Weights of a small transformer language model.
Size: 8 heads of 32, MLP 1024 SwiGLU, vocabulary 1024, 18.4M parameters.
Architecture: rotary positions, untied embeddings, attention and MLP in parallel.
Training: a variant of Adam for these matrices, 609M tokens, 9290 steps.
MLP neurons of a small language model. Each row is named by its layer, matrix (gate and up: input weights) and neuron, and shows model dimensions 0-127. Each number is 128 + 32 x the weight over its row's rms, rounded and kept within 0 to 255. Numbers have three digits each. A neuron's up and down rows have the sign that makes its largest values positive.
A block is one neuron, or neurons of one layer that tend to fire together. Before each block is what it responds to, as a language model described it from the Wikipedia text at the highest values.

Responds to: Sentence-initial first token
L2.gate68:157088139139117113140154061135148085148148188124137059105108154097178157134093105131166054093136137113129131156114159032103130144092073151140169069151134126147143123208084143124104110097166104103135172128162065116161165134080134189098123131126115153173146124157079136058181088123123187121107141150109120169185127069135119094111112154116099159133186101051159115127078119155132097133110
L2.up68:104168114156143120196134139068109127104200139165066139057186208095185162080142157137116140093151195092207129127160087101149148129139193144130103146082129087142166148174105148132103108108141157109127161203110089166118110115148133137119117128185147180190111148145102103186092108092189125120132128087172224153202145096051141150075109166093115150122108146147155080082147113170114123139113
L2.gate136:129159098129111100155125110057137107130133136107131105140110117132118078131128105153084070136146168063220072142133148178094066121117159110191092095107170065097180131114080144150126132148120164103108114121132087123128050110162052126098098119094182108107156149077155180153087115116114105128104155152086171113138078177102121186137156126149114130142090173168105116088161142136181085192112
L2.up136:115111154141068173143074098120111135104120109189104113112122126132213158112071089126156119116146167115153146134140177079169143171145085123161155129136141158146104170134108147122109145094170122104135141125170129120111193120085100124139120167153110138157089025157079134174129138108106107104155126123124124154133218114084116095096117139120053123130130100084168127164149082170139131119138
L2.gate217:077064081143111177159117115087133103139129090138064113099101088118218118143129123193127079115168136088129120135178116114128097106088106101144154105108098094107165117174198156044157114105110123098124116165101053138125095123162143153102120137170162117164070148117108160041133100071075121091113157150072119129128117096184097154099152125107101117104142148155128074100159103165078135107052
L2.up217:115102165118098187171087118119088073173136118164128132086147137138128096142112145151108095171127189112146143150111085136128130151135030127162195131094059170151145168139154142166132122161134180115146183204203131113136134116079153096110110128152210098143130071129120083112107128099197157112125163120110163167143113100127122125155099171105152155146164153105171114127100104181154072164123
L2.gate231:079209117172057137151092118114160143116122124101054099109162143082141173112110092141139211173125148091187184137146095127150118088127086139127133100132133123096168116149129077144094150149084152118152121116150118085166070180113137113101099151169157142125132118119176105109118133179104112142077112142084132096108118155095108165119105079087086144118074160119154156124172089055185138158150
L2.up231:113075142134096097116124075162149095162086128121212088152076093132132152100114151116099100171155117118095074122098104151109140139064138132070121080119119117146068154141072194157114173095186140082190120117098198094115151139118132112157102147087121072160145087191171168141186091059100174097092111127098144118115101123138178115087166149141064083131146113105117086133124139193064066159116
L2.gate516:152104153107101063184134151163114118145065091118108131068147096106156095157160118118154096139099094190103093106100086132101126142105137128162116176145098104082112198119182117148143161140107078164132145121095130126107097093117146100131186165094100094120142188131175114125133080148101119135107076144138057130122121172154115177109115070134152097150145148112162209138075153147059121118150
L2.up516:146139104151197163103110134168146137184129173105161152098119115106181131153117083186108122080160108131167074104072155068129135126116136151115103112152159134143151122161172055097126086108105175122111147152150093172161097142151085120116080100073166184106094176221134070086143109126123135176101145114125074123152083119118142145123086110112140125108066124122114058080108108130108151144116
L2.gate567:131167097130103140126133139100149127134108101125150102129158148134153095094151129018130219139141135161080160067103147113136160103133129137145123130126149160138122099117064130151123127180173125062128119064119149102121137142083157072110110147188112058122131104078088145171165123117135210134128115151123140120120169150095137134100128139142169130147079194104118200176126141142123102112131
L2.up567:113132105097128115106081153213089172142173146112109062150141154168052139060122127155115117130133163173147139205187077127145072122143123111110175135148149117093085116084134119096097139077134154111140104115065131135128125163117060175118126128101109125113152114089198117149132147147160062128156106085135125135131137060151163081110157140132071142114146156183132123103133126140183120130158
L2.gate704:100133149131149178138143104100122122109133143200130142126160105110210132149106116105090138174127109129166125099137127141138123070139113119131102128083142162119098158143155151223152104102113131097125206039191177156112135152155140126097091118126115167082131094130146175221211093131106110131108112129108120146143096170161120167051162138159032119130171194096135144098131080143152123161150
L2.up704:104150185171136098088101077117128117082128219133186114204149119119143121146158137134114077153100159110128136141142099143150177150119117115137112065097153075169168120107133136124126109100103180132156192102129125152154091179186119102142109117127104131103131145123125186101084124056092109170138124131091141158147120134133182120138169133083158147156173165154158156171189149162162166151119
L2.gate833:130091140141145102105117156148144164200115067126149207158157114097098147109155108098131115170180071178232152134086145173127125096137107142130070128151161144167178103100093151159123103146098197155118088121150166138122067109199114161126122106099124188064116196140124158212158141095092171135061142136138171109107106134198131149089107141140145127123113160175098156115147158131132151061151
L2.up833:119108092113133114083128114143145105102161132080150137158103127135048089123166208085155178138131131157046158112145070142125112161123186133120092101149039094124048058057150102155140134114135092181132161160146146103113135144069161119121160118094080103158159124140130095126090165127135113132187126165139096098169112182168129097146156148139165151107105080119090160135075101080124080170185

Responds to: Mid-word z/s fragments
L2.gate67:180139101131097129151210126164100162160127180100093113104136144142158165165202121112114132114101127112156135138037102124122177162129062145156184093112104092143124105183135124082136143127098136110144180081153163151156188113161065101120133093152146121145109119130147141211122136045145094106122139113133160125172147128081153100089120092134153147129070096108179179133215142183114147108141
L2.up67:194129164118131107087103198134132153201127186120121144178128130138082157086193124085105177046111149158100168127135100156108143121148136142134113124088086144093124104104104148152103119140059170146110094111162152133150087105142183117113182132179116098135091182065172125167116095066130133160111171136183138077123140106153153121096122154135172101108106142141097163133028107077161136129113
L2.gate113:098139134149105111158090111162135092121111101101177161152109133092075085100010118084145128163093127134132121131130149132095088135129149100150179075181154120173084142097114145128187187120115114114161120139130209090126162166109179133155130151055159140161176118146123109242159177158122119173149138150175125134090123084123109132176067136137122150162057093122120156157140161121077133192178
L2.up113:090116192103125158134095130190087101210113131119107119120092119146141094091103154185114160193111145161073159091172108182122096122113164117122140090155098137094120082135105116131102151127162116133170107171113124089124117181125173102124103105118103099152149130180126122108134100103111152166096148137104142066101143168180144118158114134107121112169077139099145159129146165125193084171112
L2.gate147:155136132124155145164025127139106124037158105122128139129111126086151120214092185129159094099091100136127202078093088191062064121152123115128094136191155031140120172159140108161107155107201051128124158117141115142138149187086108118121092130137217123139131114125126148112173118119136131098130121130150161185139135067122095132098096125116139103145072130126118135131203133128099112182110
L2.up147:152125155148133114152140111109144122121147135137114117113143120153158142122136037165128129165090132150118112128171130043108109167130109101130240113112126122127128142194090067125136119115106119134179129131125117157142153144231094155125128128167255145140131107127124095125149121099121156082094122126120150107135148151104143132131081098140120133121114151130191109120051111128102136155111
L2.gate148:126097080111132173134138124051049128091113105099128121126168157128184133177146072073118089206086129096142070182150111132125177129178039141134137175051110182117112132140113145099091090171162143098131124144124136135116159132107175114136123183118124068151142128170125134118132091153172090182096067142156142179148213166134067129153171168135162170095139148126154129078152088209153124114151
L2.up148:146209109119107151141149109126113140054119142155163071123164173146102146094100188062149109148118171118101078115135116081063161100108157133132110167093138137121167076147137130127072157154134158072091137103123140118140138123045126077103091126115132193108154130106148179202145134154170133159109076144139130138143181059131098137154166145157113104192142171114138142161161112137180109114153
L2.gate329:075068076109117139147133105105157104163130145137131143139092086144139093077130122187092101129098127107136142112172179128125136108130124153142228109143095201150138105095096042121136157124088063135145139198037098183142133138163196178144083153118163131123145135121128104115127132126125107176085095103135148085087140118120081114151118075110096123155120123072161155091131124121170137120077
L2.up329:065096044122139142132095116153111090113165131162114142159117115138129101075077122184125099207138123120100135104160151111080139126097108171094192126173148171154121127086168116095140139085054069149167156218122094113125052111165158103139121124111099130105183115138142118178138124090124131125082102119143162120115181184054061154162058116138047100156153142088169174135136091114134106128129
L2.gate330:122163094142086140112110109112085103153157180173144089098178159101122157152157129138120063123152142123137140123168125125116141177151133124136128126170114115136163082179083163161099095102124106117133123180049148160132128144153140136072174112121090088171135143066098196161108092099142138117165114128175141092161128142100084123100165095092112170159149158128147034094146088134104148134136
L2.up330:090130085146127133128165081094093080136142089165184113127108139172084127098150189217041148157172123131099078155138090119121163124142088115148138146113121107142056114134151122123093042098121147118146168162173167158124178109151193177111128103107063073101141168123111154156160131126105130097117106123148127148180166169133106074133151122110132187167173133170207070165146101082125106098125
L2.gate559:093087145103090188121178141150125136189118140120172143087124096134173163159108075193146107151162115117127133133127160132137105099102110075161125124143089109181191082135162114122090151125092052203122165153122093140102159135163162103142146110098057115171118121155111122125167129157115144147137140128088101062148187146110110125092087132134115107118107128061133125094179122067149175077141
L2.up559:137118107109100101133159095120148130126136150135082108119120140088160148103130125150114105109149154123110134112202183128066133107148157117166126132079085137145120123092088187105120170052074129187146129101162115141145167148162175139152156134149116178107098186101109063134115122095167123128088124112168186136132141108107123107155168140130147114150123077126151115085106127229143116096095
L2.gate632:122121110128141112128145131100173147135184143129067138045140217085109142084108120135064031147076113090091101102086194101114110160090149110076142118151098108131142181151119139115081105106178143130165094160144104137157120126150143136122133133112143171133152147147156190124108075169123138097148162135162071107114151169123107110070155090096164156134172099163120107159111133181127143128085
L2.up632:066130127076121106077136135137092127109118165136149092158160111165118187113072165163104154112092128152144138126165159181087050104155136127148109194122119134110100072126108151173158169135110066082148144145082144135080088110144188132141147151159099124127124047109122085184113126142022104173167131150143095083089123107115131147153134149182058100121150121126178171099097141151141105075138

Responds to: Paragraph breaks and "var-"
L8.gate191:136087138132061141133161166159146104121125202115105161175180150090190160147139142194076127109029123166123162132145180233142118120114150125149107118110111120152129104123134172168106154163073167166146121103089154167186082138121088091188142034119101166144167104080119139122129075149153151104152141169107146076120148100184145198105102147177094159105133083103183102096115086126188104131090
L8.up191:105090089196083154124129104133181179155168185073051142195126110131080124159103100127118112115140102142074127153092174170106155124063161095149193122139092106132092120076088185174106138113133114121162142151166096146147119157138082108156158051126187169121070104142129119100130081122144094042102122096098087127107103106156077086139152163133148155153144137103106142156104094104165149082082

Responds to: Mid-word fragments
L4.gate2:063173078099134106184118189103154175167148096189138180092119184120100117162141187138104124152205098168121181144176070096110142144042139165119101141127142129149096108133147121133105130089134173122129097180101122126158107152129170137150132150171097064089156137108132193132114117133117143129138120096146143135065186098062091168135161102112145184084098133145169187143091080166170139122173
L4.up2:034120101154126114209102171118162153165154100196132144084107155120137082146145201131099175130195094148119149117148141079099179144111100137119136113134113140130086113137140131153112117083171125144124104151098018100160097179142162122148132120134100069105149155116108186137122054178130144116153158079105175126117139138142138143115122109113137151080124134132123174107130079152151156109168
L4.gate50:153122148097116139147096087140128130117128138152116109109143108097119144114126102121128137141056152070151119095182120156132120141096112149152140173108100155112128122125098148178055121144130129055086082026153114153120093103154093152185135148103150096122165085143102125088149218142152116163152053170186136115142073143124109179092134134112136149096100055070171156174146135091134158106170
L4.up50:096182130104088088135106141159113152113152194142120132153129107152079121137160121151126158115093155144099113159143058146160134132160196131165146228106033160141056107085112130086073114172160086152068086131091098196127138156114098165138181136107153111113146113110081111143127199141136110151103094155125138163126124164136191088119144090125156169116107120114139154094155133082143103091141
L4.gate468:181066180145108144135102150147081127102115095142130110148125120156187142137113091102125095119161184108103159123160171191140159150137109102071138128091098117118135132128174113132121065100188118136132162121063076150184147096144146152082063126157126115166112129163123102113089141101203110134170093140111139111119064109116130184096066168108131097132103133166129076156134118192161106137086
L4.up468:174159143128160097139157182126144115171081107134157178054148115140126101178085128083117127144139141114166129086150162206127126116116150126099037112137129132116129158129160112120141134140112162158147168111110165162122143086114092134044124126119156118072138125179193117154161134157133156075115115183102110175140116067176167221192102133145113161105116190144051131141145141118109110138131
L4.gate548:111082153172117154158143111155111111154148125148082071126187087108181147101137103128108171163176053013173145187180120147103118173097149098103154121129115123154156103104161122174145155197089167176112169105138167122140094079121120158160092135108103175100141146098137090154145101123099098125120138115054159142114128113106177109122104133100070161104169134137141090121126138121148164083108
L4.up548:112141118110114131165145127141101120120147159140162067096177112082176149118138091130124181139120115084123157176184085072094121186138127103108151132109102123144121105152196113128125164180105123125120113085168155128109128070139128152137117146103123160122157096099135064132161097134094117185186130083079133124140128077107190115159151103091066156117140138118153099151166151124120135086099
L4.gate642:130203146164119143088085171131161143075104165098130103177141167159095080079115196076058229159129129203107117157138095134112110124151153124142142112083137191096159081066129182124107099178112182146093127142120111109111119121118117148120138090137094134104155201123165158190152119124139113128120086142112181113179107132124175153137130160147144127140142181129096121140103122082145101115172
L4.up642:182187136169159127025114150092166131103098109095159120139163148153129123097149201119082109090097118165095105160134150136152139183108215108120079136079133161138127085151167168084094110153094162135081107109130158164129119108112091137169146119167131159142164209117206163141140094077162148121124124112162135162108060149056187145151106108143198152135091135115117093167079114071108108087137
L4.gate777:086087166159129107131132074158121098067114146142150169175093086161116074054146113107156122105144136069151098136128185102125156141175160110146171110123127136118142111027120101072081150171079134115140100147168113088110202144144176145170137168097125156111156106102130108138135128139081015132134140173115080165118137105123158106161132189101142107201121089160131115179131125153096096129100
L4.up777:116070181171108127106069112160116072107103154140135163156097094177140087088130094113095128105138134077129109102108168103103152151174203154116143157136145120125136119050141088089071158163087118116168131153193116090143171183159145139129163145096130169152140136094112124147143127098082039124113096198124052138074122113101156123211137200145124132180118122163125113138132133079133142093102
L4.gate804:155096062202129128120123144129116117158122105171195093111145161130150053151113117138120158182146164132160204102152135084132113099089129107132145134146185087143152170111143104125067131057133135142102129170141088114101160148123196088100099154108146105130156179143142126085145106101146135121136132097165125154138118125157129114165110159191157178123125176124131153135116197116118166129223
L4.up804:124133094169146096101157101120106089096100078164180121129130160148106081108152174212094105169164125141134163094041118131175160105125141142100199188124124127110154143095135123129132119087092131157134118141102086116127182142111166108123129148142085099117145149138142147100108068062135144168100121138140103134111151116151108160071078136120229117171151154105156159136088152105131137154100
L4.gate838:129158141126147096140138090114101130117157106147132182101108158123155117127140111154107138144108154136128170160197170119077117135138140099170160138103116177115125093035131117115203105083101099152108135164150079127085163075071157158064216106121138103131110145134084143129109096139068116135131053118140069083181084199112098137172105100126105083144114113149129134114174151122149136135090
L4.up838:148189110156156119129171102122085106148222139169150197098104126150143163146125093179131088180111162157132186103135157121150100158106133125174144192139101147112115087021139091091164128090110083134091154147162127077074148058058179152117199080142130119175131126117102128109129070104095095097132066081169072112137091187107140192130107138143093060118068132124116128127181121123116102147115

Responds to: Sentence-initial "The"
L4.gate132:120196126159111122087086142124130140084127137129132099174166187093079155096167145102084147135112131134153159141117098163115123127182116121147188127115157113111040071082118141149102097156137152095108163112096139109097173157082116122090155120100093090191173101081110161229125131131221148228143141133134195143189111130107153102126140148163150131138145099125099128134110152047119130089152
L4.up132:091079158193142108160168135120110154172056060120118069147134116184106099147124149141128150142170158105125093079122139169165089066178135148133164131124129116094097139133087155111153158105107110085148088151140108136101170114154109113110126095097117137096143093126183140114105180114096121117156093169069144084074163043128131126154115184126073128098080163099188120153135147155157144076089
L4.gate151:133141135179104078132103166112115080125141190121095096149109168096128139082103151164130110141161181126087158086139077071089126130176095119165148146149095118136147128079119129146089172135199145077159120144107076095211068133137108192159148077087132111059172149115125137161134088125176115123162149160124151164193119119160175158122150153097195178094122130120088094086103157074112154136190
L4.up151:123181114146111145145154105130083126155105097165125103069186064122113157156128151057104144152141107153133038124079134119138124095101099114105141150120082085153098104170141140116147162108130115113112129069119115090148119135180122050173127164148086126175058140103136106144075100097186132097062113073139133085158136180124084125126118119113086045152112131139131185136118090122107209155104
L4.gate288:088075099114111154158135126126098071096137156139113101119116129127125161116093132098126111169110137062153085091163136071166086146143122151094192085086145112131093125156108127084128099079198127066147130110135134113111172147105115149114128134132136139088150078124100129157113083123093164123197123104134171151077110118098085072096121151110115114121096118094184160131176154139123067157167
L4.up288:052163195171109125124125189187111139159079170126106153102107146143122126067106102131112154090170151144150172125123100143102115158143148115154107129075175117121116117051110132171130095094119142112125096108145204086117115182145124102093168104134118220150110171153172127152138131172114139147126176135143170084143131127135161157104083107153137080151169185139075144175111112122122207117134
L4.gate292:151155146169128130127152101145141166095072179125161160213149180087131113155086181071107199069132128143117152149120099145107159125150160149097112102125169116134132110139141154138100129124166104077110179078176212130156096172116101080139088107183126151171136124086169176199142083091171082167130156116156175107177169109148131168093100105112074137163110169123074139150125085080164115151220
L4.up292:129158111208086116103091128092102175140132140105112121117136102139130132062218129138141098150139092073215107143139168135105088131092104160076149121150143152144120100045142125117150116126110188124123155080087114167094169103183128139124112166145111140099109139122181140164160108178127141080116143143126169135144103170056140136181161146163139122093153144060154085127192138120127066093132
L4.gate307:093157151183079100097096124108158112133107135092141118153178150130158155102131134103132106182097155151137168121141120136122159128126127053174193135127091140111159095074143226158113108082136145141171177104109153126125088228108164117178140089108108074112137118094071124252170125140192131118126158110128151119187122155120143063135143182185137122059165166104117138137140108138171152139149
L4.up307:170109125122100131145155122146084110140122099151133109069114128116176127123124127112169154174118157090107152138126179123095139123104111136213166154158076126075137159137082199104116143162080140105139124145126151130129130146171137159063125130142123128134134122087144112153085112107085147115138172138169179109090163121121153162100175188096100128145123132076137147069127091111165105097144
L4.gate341:165143117147103116126078169112164094156116124179125158116144151064105068112103117090154116193138129156166135107172110154180107146049142092195138150075154158109153159084118197126125103100140147129114177088108142105097117186120095096122079116122178139120162135119138121159082122172176129108157141097165142155128145128135164163068147146078130086072114171166171120110120068181128063156134
L4.up341:146097136199108225159131108132106155121132171108134108148140123119145147098124150139088103151147162084149151098190170120139109109139165075141114107145072164117099131170137191161135126110129140094170208105117122130097091144159122126084122102119128110168120145136118167138168140098074143124112099118091190089125159128122172162097145100166034095121172115109114118150110113091151165130153
L4.gate994:079106071142184135102138139111077141175099104174110109112146098163147139184143091115109120068119090150061106144127128120137140144145090159147122166115163131045130160121151124122214094182086090192133061118123091117151143062118146104157086125134081135175123101177155102110085116100145091135122137137118182127137118091108119083212085159132135092109162071135146132140115126192097215083131
L4.up994:131122166125129076129117132194093111120131085117133189080072087121135121099137137121133119142159109156119147110105091065147158097180114191166150151113136132062114146120113099161135121202126096212149156149149059132156202101099180176194107132120131092086151083135125087086092174135122122110147109112115134190113136118129110090191136120147111154154162117115134124130099152155118116097097
L4.gate1014:135099100098122127082147062121156101130120054111059112148123113101112158104100154151161153071177117160129130167141138134100179139164143121136094170125094104117122119119098073133073169103122142113115154160102143118143080103181116120096113150153114092139129090141095142112133143116050108088117093152100118170172068103148038061128164113138084162123114179073108086145132147167138105117114
L4.up1014:169200075122075152107119169107126137157123192142141134146136168093106105131106138119072164134083152127140137106165120121108170109117146119184096130130129137163121103111124197126106122121168164127140171122178151125109054187146094139134167078150145152122109159091121115201129058150114155150119105150107147183158142130101133146155137139169100122149180225141083119147096137122151069120194

Responds to: Mid-word subword fragments
L8.gate440:105119018165119080097123106095099119148175171109121081118137111162080153122161153108098115155083077176096155210127107117139154085122149126124129086192177145118177114139130142161112087038104136153111102155099088184123097150157093117179147142141137131173079167160126110094133165172065115157045101063149125091149117141125139081128114140141091111149133091144176132119068146158188185107091
L8.up440:132126152125062075153089148109173121141111108120101165159088085176147125118144091117111135141102160113187122155165132123077150141117113126129086120129170134131108105158130112100216147093166069164144141139094178041122145140123152119047084130124122137163202116118126110155079096105129143142094085091123124117141142102146173123102100206086126132127104068139146126123114095129129119082181